config = dict(
    num_hidden_layers=9,
    hidden_size=224,
    num_attention_heads=4,
    num_key_value_heads=4,
    head_dim=64,
    intermediate_size=576,
    vocab_size=2461,
    hidden_act='geglu',
    norm='layernorm',
    norm_place='pre',
    norm_eps=1e-05,
    positions='learned',
    qk_norm=False,
    attn_scale=0.125,
    bias='none',
    tie_word_embeddings=True,
    parallel_block=False,
    init='normal',
    init_std_qkv=0.0219,
    init_std_o=0.00517,
    init_std_up=0.0219,
    init_std_down=0.00517,
    optimizer='adam_variant',
    learning_rate=0.000783,
    beta1=0.95,
    beta2=0.98,
    weight_decay=0.14,
    lr_head=0.00364,
    max_grad_norm=0.5,
    warmup_steps=504,
    schedule='cos',
    final_lr_fraction=0.1,
    batch_tokens=[8192, 16384],
    max_seq_len=256,
    doc_mask=True,
    train_tokens=157000000,
    max_steps=12822,
    dataset='wikipedia_en',
)
MLP neurons of a small language model. Each row is named by its layer, matrix (gate and up: input weights) and neuron, and shows model dimensions 0-63. Each number is 50 + 10 x the weight over its row's rms, rounded and kept within 0 to 99. A neuron's up and down rows have the sign that makes its largest values positive.
A block is one neuron, or neurons of one layer that tend to fire together. After each block is what it responds to, as a language model described it from the Wikipedia text at the highest values.

L2.gate320:64 48 47 56 52 38 52 45 52 34 46 48 68 66 53 81 56 54 54 74 56 52 61 58 39 47 57 31 36 39 36 60 51 32 50 34 52 24 69 59 40 52 41 48 48 67 61 47 44 71 49 50 33 47 34 57 52 60 59 39 41 35 54 56
L2.up320:43 66 45 39 42 66 46 43 75 53 51 34 70 29 46 50 28 62 43 62 50 51 46 63 46 40 49 57 28 61 49 54 43 45 59 37 39 30 57 65 48 43 44 62 49 51 52 34 51 55 57 59 41 48 52 40 35 58 48 53 70 37 51 45
Responds to: Table and infobox fragments

L2.gate127:58 48 45 30 38 35 77 41 56 49 46 59 59 47 55 61 57 53 44 48 46 69 55 46 49 44 43 44 50 40 39 48 73 49 48 54 37 46 59 56 42 35 25 51 56 46 48 47 61 52 40 61 53 45 52 55 59 59 50 58 51 44 31 58
L2.up127:55 77 33 40 40 48 53 48 60 35 60 34 70 67 55 35 42 54 53 53 56 42 46 40 58 35 49 42 59 39 51 63 42 40 60 62 23 42 40 55 49 53 47 40 49 50 36 60 41 66 60 52 50 61 49 51 49 58 47 46 48 46 54 42
Responds to: Word-initial fragment tokens

L4.gate21:56 34 51 63 43 54 61 68 48 75 47 49 47 67 38 61 58 60 48 54 43 63 51 54 43 53 50 35 33 44 49 68 37 40 69 38 31 66 46 39 47 52 49 33 51 52 40 50 53 59 72 44 52 37 61 41 51 46 43 53 56 49 55 53
L4.up21:59 37 55 57 36 33 44 43 55 67 44 42 58 51 47 30 55 45 52 49 27 58 54 52 64 56 55 52 59 41 46 59 48 53 53 48 54 53 52 53 26 45 62 34 45 67 67 55 30 60 69 54 55 59 55 34 50 54 44 60 49 44 44 60
L4.gate56:70 35 46 43 51 63 33 67 40 52 33 48 52 53 42 65 54 60 47 60 53 57 61 60 34 46 46 52 68 50 41 42 45 38 43 58 34 58 67 63 40 57 30 29 50 61 45 37 48 49 51 58 57 36 54 49 37 39 67 50 49 32 55 67
L4.up56:56 34 66 49 67 52 42 62 52 60 50 39 47 42 45 44 49 47 58 67 61 53 60 48 45 56 56 49 67 52 45 45 59 61 40 46 52 57 62 57 45 50 29 39 61 42 42 44 58 59 43 52 51 60 48 56 64 49 48 60 37 64 46 51
L4.gate82:53 69 58 62 46 52 45 68 54 49 48 48 40 36 47 45 44 71 61 54 41 51 65 53 43 56 69 38 47 41 40 49 30 24 41 58 35 35 49 50 36 51 61 35 37 50 42 38 44 49 51 46 62 42 43 50 65 42 38 51 54 33 37 61
L4.up82:43 61 61 60 61 34 52 45 50 51 56 53 57 44 65 52 46 55 56 54 42 47 65 56 54 42 57 48 47 41 61 46 32 42 38 41 35 66 56 41 41 57 50 41 36 33 52 45 63 65 37 42 41 45 49 49 51 45 50 52 51 46 46 59
L4.gate98:36 58 39 64 54 57 57 54 37 46 39 42 52 44 37 42 49 50 53 50 44 41 44 46 50 59 50 60 41 49 50 43 43 37 38 49 52 40 46 42 49 59 59 56 44 59 37 45 59 49 35 56 56 66 36 51 50 32 41 38 63 53 59 43
L4.up98:37 43 55 51 58 62 52 64 68 56 40 43 46 47 35 55 41 61 50 45 47 51 42 63 54 53 68 51 52 37 70 59 77 51 57 62 66 47 35 75 53 60 35 44 45 41 53 41 54 55 64 63 28 58 27 49 36 49 49 56 64 54 44 38
L4.gate121:65 53 74 57 41 42 62 53 32 60 54 49 52 69 53 50 57 53 65 62 51 50 55 55 32 43 54 46 32 55 44 48 43 55 51 56 46 41 38 58 41 66 55 47 49 56 50 40 40 58 64 39 86 54 44 60 34 43 58 49 43 59 65 65
L4.up121:44 49 54 47 69 64 73 61 43 49 46 58 30 64 57 51 65 61 56 55 66 50 38 59 54 47 50 46 43 66 33 50 53 64 58 63 48 51 39 57 49 56 68 51 45 52 36 48 52 56 50 34 49 56 65 47 39 45 57 57 43 52 75 46
L4.gate173:63 48 53 27 38 45 49 53 49 49 48 46 63 43 44 51 41 47 50 57 57 52 63 52 53 50 48 26 47 36 26 50 42 27 33 46 62 64 54 48 38 52 44 40 39 48 56 57 31 66 48 53 47 25 49 56 64 24 50 28 64 27 45 47
L4.up173:54 48 54 41 52 62 53 57 34 50 53 50 49 55 38 44 50 45 45 57 57 45 47 57 51 50 51 56 57 37 46 45 50 49 45 39 92 61 36 39 43 56 57 55 45 35 58 41 42 43 40 51 43 62 51 53 68 41 47 48 39 47 65 66
L4.gate189:62 51 74 52 56 51 53 43 56 49 60 61 44 44 45 47 49 70 59 73 63 56 53 58 71 28 48 26 46 77 29 52 54 49 48 46 48 58 28 57 52 56 54 58 46 51 44 64 50 40 71 53 52 52 56 51 52 42 57 63 53 42 57 32
L4.up189:61 52 58 41 53 51 63 44 39 56 59 43 47 52 68 48 49 68 55 61 62 57 64 34 48 66 49 47 42 52 36 51 56 68 45 41 41 55 54 53 61 63 48 46 42 54 40 51 40 56 57 51 63 68 60 61 62 46 53 51 22 33 62 31
L4.gate218:48 42 61 50 55 50 28 39 35 66 48 45 41 44 47 37 49 64 72 46 48 70 42 55 56 49 51 42 34 57 62 65 66 37 41 54 35 52 42 54 47 54 57 30 66 68 47 39 52 36 45 51 50 45 65 71 39 42 49 47 58 47 57 49
L4.up218:41 49 64 47 46 38 38 55 36 62 47 56 44 50 49 52 60 45 47 49 46 28 38 43 77 52 48 45 60 60 38 64 73 50 44 75 51 36 63 50 47 36 41 43 48 51 54 58 47 55 64 35 43 42 57 29 39 56 58 39 37 48 45 46
L4.gate226:58 49 63 36 29 25 59 53 49 55 46 63 48 63 39 59 43 58 45 51 48 55 61 37 26 50 52 24 37 65 56 50 39 55 59 40 50 60 55 37 52 43 40 40 44 47 38 49 62 44 65 69 41 34 62 46 52 49 48 52 54 37 30 57
L4.up226:48 34 53 42 28 46 62 52 66 57 61 50 45 51 59 68 58 52 42 67 48 49 43 47 33 48 49 45 26 60 56 48 38 57 58 49 56 30 50 63 44 49 52 58 42 54 39 40 52 31 75 50 71 34 40 48 47 50 55 53 52 45 64 57
L4.gate326:41 40 56 54 42 52 49 54 53 51 52 59 48 51 61 50 51 59 51 54 44 68 48 41 58 49 82 56 39 56 48 57 70 49 34 44 64 37 41 57 57 43 60 37 31 67 41 46 45 65 70 60 76 67 63 45 41 35 53 59 52 43 45 59
L4.up326:61 70 52 46 36 60 59 62 49 52 60 51 55 47 43 39 48 55 31 57 53 57 35 51 41 50 63 49 29 53 41 32 52 57 52 25 38 56 40 48 44 44 65 51 41 57 41 49 33 52 60 64 74 60 64 47 49 36 44 51 56 31 45 50
L4.gate424:61 33 60 44 57 49 65 41 57 44 42 35 77 47 47 58 56 65 65 36 47 65 57 57 54 46 51 41 51 44 58 57 58 42 40 46 49 53 70 61 43 48 59 44 52 46 49 47 53 49 54 61 50 36 45 40 57 44 56 51 52 34 53 47
L4.up424:40 52 53 46 54 56 43 47 60 62 55 62 55 46 45 48 52 57 54 40 43 55 34 43 43 49 47 63 53 65 64 78 60 54 61 42 57 52 38 60 53 50 45 52 29 67 32 56 54 50 24 55 55 59 54 48 39 54 53 52 71 36 80 62
L4.gate455:51 27 63 48 55 46 46 54 68 39 51 56 53 43 45 51 48 52 50 78 60 60 47 51 35 49 54 46 53 56 50 79 52 43 34 58 45 52 45 44 58 59 36 47 49 57 51 27 54 50 41 48 39 32 47 37 54 48 49 50 54 38 55 59
L4.up455:43 40 42 54 55 64 48 47 40 45 37 48 48 58 51 60 59 57 63 43 47 53 42 53 55 44 57 36 49 49 54 57 55 33 40 57 53 59 39 58 36 55 38 32 60 68 65 57 58 55 53 42 55 54 37 45 43 42 59 37 54 34 65 51
L4.gate498:37 42 64 39 84 41 46 61 38 54 48 37 32 45 48 51 41 50 65 27 40 51 53 56 37 54 56 40 43 60 42 72 68 46 55 49 61 46 44 43 56 42 53 67 41 74 37 52 58 54 60 40 53 35 43 65 57 65 59 60 49 43 60 40
L4.up498:50 52 79 44 64 50 30 42 57 57 55 37 39 52 57 58 54 57 57 26 62 56 66 69 46 54 57 36 51 45 34 47 57 46 63 38 55 42 63 56 37 48 55 54 37 59 39 57 41 51 65 44 53 33 47 49 66 60 54 41 62 47 55 28
L4.gate553:60 90 68 42 54 73 45 39 59 56 58 44 45 46 29 48 51 48 46 42 49 50 34 39 30 52 45 45 48 55 39 61 82 41 53 49 44 46 48 53 65 52 45 42 27 51 48 46 52 55 39 54 56 56 50 46 47 50 57 47 37 54 49 36
L4.up553:52 77 61 47 42 77 53 56 49 79 56 27 39 61 45 40 55 48 63 52 41 54 32 44 40 52 48 57 50 34 48 54 52 48 57 57 49 36 59 53 69 38 46 46 55 70 56 21 43 55 54 45 64 61 47 48 49 49 61 57 49 39 41 46
L4.gate557:64 41 79 52 46 57 40 65 19 37 59 52 38 63 51 43 58 42 52 55 61 61 50 52 40 51 48 42 52 51 53 38 45 44 39 43 49 80 59 59 46 51 43 58 63 48 49 37 52 72 36 30 52 58 47 46 42 53 52 30 41 40 58 53
L4.up557:65 66 63 61 49 56 46 52 54 30 49 51 52 56 58 48 61 54 70 40 62 65 44 54 50 55 58 34 44 47 49 54 58 62 57 52 33 42 46 59 56 48 70 40 39 73 28 37 51 53 44 22 50 54 56 39 52 41 55 35 33 41 68 50
L4.gate571:47 46 55 50 66 33 42 53 33 43 51 48 51 56 65 48 37 58 49 72 61 52 38 57 50 39 56 55 44 63 43 37 63 55 44 39 49 59 48 47 61 48 37 63 54 57 60 60 73 45 38 44 59 33 64 27 49 53 64 42 58 66 55 49
L4.up571:59 53 51 43 41 48 38 55 43 51 52 51 39 51 47 51 51 28 34 37 61 53 48 59 24 69 54 50 35 53 57 37 54 47 47 46 45 38 60 54 45 43 34 56 51 42 58 42 43 49 65 42 47 41 41 58 41 65 60 63 49 42 59 58
Responds to: Infobox separators, word fragments

L4.gate13:47 44 50 59 21 64 63 56 57 59 37 72 57 45 29 51 56 59 31 48 45 53 45 62 45 46 42 31 52 47 46 38 63 33 36 40 46 55 32 40 48 37 32 45 40 61 61 53 48 64 43 67 42 52 49 69 46 67 44 37 37 33 43 47
L4.up13:60 53 52 41 40 60 56 64 51 36 64 44 38 34 45 58 47 56 56 64 47 45 45 44 44 47 50 30 48 57 62 78 58 48 49 50 42 64 46 56 48 68 58 53 53 37 53 60 32 42 47 55 50 75 44 59 54 38 46 57 41 50 54 58
L4.gate25:51 51 58 61 43 67 47 53 46 51 52 34 49 73 41 18 52 43 50 60 58 61 46 57 51 50 60 64 47 47 47 47 45 31 56 44 40 47 50 70 36 57 66 50 52 58 41 51 53 49 42 46 44 54 45 40 48 60 46 24 51 52 59 43
L4.up25:49 56 60 61 31 52 32 58 64 54 56 52 34 62 59 46 61 45 34 50 35 68 56 61 47 54 49 39 43 55 30 45 51 60 47 52 60 45 37 49 55 50 42 47 55 63 55 48 52 34 49 22 58 61 56 48 43 61 58 67 46 49 56 46
L4.gate101:38 54 39 51 47 50 44 37 67 53 38 45 65 45 53 76 40 53 43 45 45 66 55 55 47 49 53 48 37 49 45 50 51 45 49 44 57 29 55 53 51 51 43 51 41 39 51 60 56 29 67 49 53 55 62 43 66 49 40 56 35 35 41 52
L4.up101:43 74 77 52 35 41 54 57 26 33 65 46 56 57 35 29 43 43 52 54 59 45 54 46 55 50 35 44 56 40 50 43 54 46 66 37 40 53 65 45 48 58 69 60 40 30 40 44 59 49 43 44 49 63 57 55 39 62 51 48 66 48 59 51
L4.gate130:48 47 53 44 45 35 58 56 61 54 51 48 38 51 41 63 49 48 33 48 58 75 47 54 27 57 43 27 42 54 35 51 45 48 43 63 42 50 36 48 53 40 45 51 49 59 54 58 59 49 63 34 26 47 49 32 68 48 56 35 39 35 46 51
L4.up130:56 43 39 57 52 50 41 37 56 52 61 60 66 52 48 37 51 43 42 55 53 32 61 43 56 46 45 62 51 50 32 68 64 60 52 55 62 59 40 57 51 57 53 67 55 18 45 38 45 40 54 45 48 56 60 60 43 72 39 41 67 64 59 67
L4.gate145:52 45 44 45 66 49 57 67 59 55 64 53 42 38 57 52 46 59 50 34 25 54 43 51 28 53 51 49 52 40 41 49 51 51 58 35 58 40 27 76 37 62 67 62 49 49 49 62 45 55 49 37 44 43 37 55 70 53 37 42 58 43 48 34
L4.up145:46 61 42 55 57 61 48 41 40 65 45 48 54 67 38 59 61 43 23 67 73 41 48 59 42 55 20 41 51 68 31 33 67 49 28 59 46 54 50 56 45 48 63 47 51 40 48 35 50 41 52 68 48 52 52 46 38 59 61 63 46 42 37 52
L4.gate162:57 41 42 29 46 38 54 60 43 46 38 40 45 45 41 45 53 58 39 50 37 41 63 50 38 58 64 48 56 53 47 63 52 48 45 58 54 41 56 57 43 52 58 64 41 50 51 65 53 36 60 35 47 39 63 62 43 56 54 52 26 51 59 39
L4.up162:65 45 41 21 55 27 47 55 56 59 62 46 62 48 54 58 42 40 40 42 37 33 54 46 47 52 46 50 50 55 51 64 56 51 49 44 52 48 53 43 49 45 55 46 51 38 59 61 47 47 49 34 46 42 44 56 50 67 63 68 43 70 63 49
L4.gate265:36 36 64 58 48 53 52 61 63 67 40 40 47 44 50 52 25 60 38 62 32 70 33 58 48 52 59 56 51 55 40 52 55 51 55 37 38 63 43 53 45 63 44 41 56 42 35 61 54 59 64 38 46 37 69 48 38 55 47 34 39 51 58 48
L4.up265:47 32 57 58 56 43 58 64 70 62 43 47 40 49 46 54 42 58 41 66 38 77 28 56 54 45 52 50 51 47 49 58 50 54 49 44 48 64 49 67 48 56 39 38 44 44 43 52 53 54 64 36 32 56 67 38 47 55 47 42 43 61 49 47
L4.gate295:53 48 35 66 62 50 40 66 68 48 46 60 52 39 48 63 51 55 33 56 29 43 55 59 24 52 59 47 57 55 27 45 38 42 56 56 47 36 46 50 32 52 49 52 47 32 65 49 33 56 42 48 64 59 48 44 76 53 65 34 47 39 50 65
L4.up295:51 57 48 52 65 56 34 63 61 56 55 54 39 39 35 49 55 47 43 53 28 44 50 61 49 41 55 54 55 58 33 43 48 57 47 54 41 56 45 48 41 38 41 42 42 46 48 33 50 52 46 48 58 69 38 46 64 50 60 29 49 47 55 52
L4.gate335:44 44 56 66 45 71 58 42 48 60 45 56 45 56 51 58 43 52 43 51 49 63 60 53 45 52 53 55 39 55 55 61 44 53 39 69 40 40 39 58 55 42 55 46 41 58 34 30 56 28 56 51 48 51 62 43 55 56 45 53 42 41 55 56
L4.up335:37 66 54 60 33 69 62 53 57 40 47 56 36 62 55 48 51 52 50 44 62 59 59 51 46 50 66 70 47 61 54 63 50 47 44 39 36 66 55 58 54 53 74 41 50 61 51 43 46 28 31 47 53 48 42 48 46 51 49 35 40 49 46 48
L4.gate428:66 48 45 69 48 25 48 66 58 57 34 50 50 56 35 57 42 50 41 58 49 52 57 51 41 47 41 65 41 29 46 43 42 56 52 43 58 47 46 55 46 55 46 55 53 43 29 42 47 36 50 38 67 80 54 52 46 32 50 38 51 30 36 56
L4.up428:47 40 57 46 51 57 43 60 50 64 56 53 36 66 44 67 47 42 41 51 47 53 46 60 35 44 47 41 57 44 48 51 53 34 49 31 44 59 46 57 45 51 31 71 67 49 61 56 32 72 69 43 66 40 38 56 46 60 43 35 38 58 59 60
L4.gate457:55 40 61 84 50 42 52 35 49 43 50 52 49 40 53 61 48 52 66 47 52 36 48 62 34 54 56 41 42 47 44 40 51 43 57 49 69 48 54 59 56 36 47 71 51 62 64 49 44 48 46 45 54 62 69 61 69 46 39 42 33 43 48 45
L4.up457:35 42 33 63 54 48 49 51 45 47 50 61 63 44 52 44 45 49 55 37 57 53 50 57 53 47 42 47 27 54 44 50 34 36 58 38 66 54 48 45 43 35 56 60 34 46 43 56 39 66 46 41 34 58 49 56 42 34 45 38 50 46 59 60
L4.gate468:50 35 37 56 26 53 50 52 39 68 46 48 41 56 55 46 66 57 57 56 58 53 55 46 20 55 42 54 54 52 35 56 49 40 43 62 35 39 53 65 63 51 36 54 54 47 40 48 59 57 46 43 46 33 53 72 58 56 48 32 55 55 67 57
L4.up468:48 47 34 60 39 49 43 53 42 53 58 44 40 57 66 26 57 47 44 50 52 53 54 38 45 45 23 46 53 71 34 43 46 49 35 58 48 65 61 58 70 51 45 54 61 43 48 49 47 65 41 33 38 54 51 55 66 48 51 36 68 50 61 83
L4.gate481:63 73 53 52 49 58 56 47 58 59 48 51 41 41 46 55 62 49 66 58 53 70 63 40 61 58 60 43 39 47 49 55 50 66 46 58 60 42 34 52 66 28 53 59 35 34 44 47 42 58 40 47 41 54 50 30 50 77 52 68 47 44 49 40
L4.up481:35 53 72 68 58 41 55 63 22 50 52 56 37 46 45 39 57 41 57 47 76 40 52 54 49 56 51 34 49 54 53 44 54 48 46 53 43 41 80 36 60 55 48 57 72 61 48 49 54 38 59 45 61 46 52 57 40 44 52 44 64 54 65 51
L4.gate485:57 45 46 56 48 44 48 62 51 52 42 41 38 46 49 67 50 50 36 40 42 47 38 56 40 51 45 41 51 52 31 53 69 49 42 63 25 46 50 62 51 55 46 54 68 54 45 51 56 50 75 44 45 49 71 61 50 43 55 63 26 49 35 36
L4.up485:43 51 52 61 67 57 35 60 32 49 56 64 46 78 44 54 47 56 44 43 50 61 43 37 30 56 66 46 49 73 65 46 48 51 58 50 56 54 46 54 39 47 52 48 49 28 36 55 42 58 49 42 43 55 53 53 38 62 38 58 43 66 40 60
L4.gate490:56 53 39 72 52 33 51 46 33 53 62 41 35 51 44 73 56 46 46 54 59 63 66 63 36 53 61 50 43 61 37 56 44 43 37 49 52 59 34 45 56 53 54 42 63 53 40 54 54 52 43 43 65 53 69 59 55 50 55 38 41 46 42 46
L4.up490:51 40 70 51 60 49 46 49 47 56 47 49 70 45 49 35 42 51 50 57 40 45 55 71 61 52 53 72 53 66 42 49 57 48 48 63 48 54 32 40 46 62 37 58 50 48 43 45 59 55 61 49 28 35 65 44 46 43 44 44 43 40 60 48
L4.gate548:59 47 65 62 35 32 53 63 36 67 49 49 58 52 50 44 53 51 51 39 42 39 34 40 33 58 42 26 52 54 53 43 62 50 58 51 56 48 69 23 46 37 34 71 49 66 52 41 61 64 68 44 50 42 49 46 39 40 66 48 61 59 43 57
L4.up548:57 53 53 37 67 55 28 45 55 63 49 52 45 50 70 53 48 41 52 62 47 55 65 41 49 43 48 54 49 45 32 43 46 49 56 50 35 52 46 75 50 65 48 51 37 57 48 37 56 45 43 35 42 48 55 27 36 55 45 29 29 36 50 53
Responds to: Word-initial fragment "Th"

L5.gate129:42 39 60 43 35 35 52 48 53 62 46 39 65 51 51 59 68 50 56 54 61 61 51 56 47 51 43 33 41 50 57 45 38 36 55 55 33 51 60 56 50 60 49 49 45 49 49 57 31 42 50 63 55 45 60 58 55 41 36 62 56 48 37 58
L5.up129:51 45 57 51 39 36 26 49 37 45 52 54 45 59 64 43 53 45 53 45 47 52 55 56 51 50 52 38 54 63 37 48 39 44 52 35 46 52 66 60 57 62 58 51 43 49 56 58 41 40 42 64 53 61 53 71 55 60 47 59 48 61 37 42
L5.gate235:52 41 69 46 35 49 53 58 57 72 47 50 49 47 45 49 43 53 66 47 40 60 40 49 55 43 47 69 45 54 58 50 55 53 58 48 40 43 40 66 54 60 39 44 41 69 43 49 46 52 53 61 57 76 45 55 40 51 39 69 61 64 52 47
L5.up235:37 32 52 27 42 47 56 55 49 69 55 58 42 45 72 52 54 51 42 40 49 58 48 52 41 47 50 60 41 69 53 66 45 52 55 59 49 37 51 63 48 37 38 49 46 65 66 51 50 54 46 57 45 55 29 64 51 58 33 72 59 43 55 56
L5.gate371:57 55 39 65 36 46 45 35 51 57 49 43 50 51 46 54 43 49 33 50 52 42 62 45 57 53 46 44 52 59 33 36 60 60 52 55 59 69 28 58 64 51 68 49 54 44 34 51 52 44 49 46 51 72 57 46 40 44 69 50 25 55 41 53
L5.up371:48 65 58 48 29 51 72 52 59 49 44 69 48 38 54 52 46 47 43 38 58 55 43 56 43 45 46 55 49 57 48 49 41 53 57 34 48 64 42 51 57 45 50 48 48 62 39 68 47 52 63 51 46 73 56 31 47 40 47 70 62 47 57 47
L5.gate386:54 45 45 30 35 57 53 36 38 47 47 72 60 48 58 52 54 56 40 38 47 64 45 51 41 42 37 64 46 40 43 57 49 45 46 52 61 52 68 57 48 51 46 57 48 54 46 53 36 31 46 67 58 50 62 50 51 32 41 62 45 48 61 35
L5.up386:65 40 43 22 37 46 56 39 48 34 53 61 68 63 38 58 54 53 43 38 51 45 47 50 47 46 42 52 52 34 46 61 58 29 55 51 65 57 70 55 46 44 47 53 46 53 67 52 45 55 42 60 46 44 59 60 46 38 31 50 66 69 54 45
Responds to: Structured-data field separators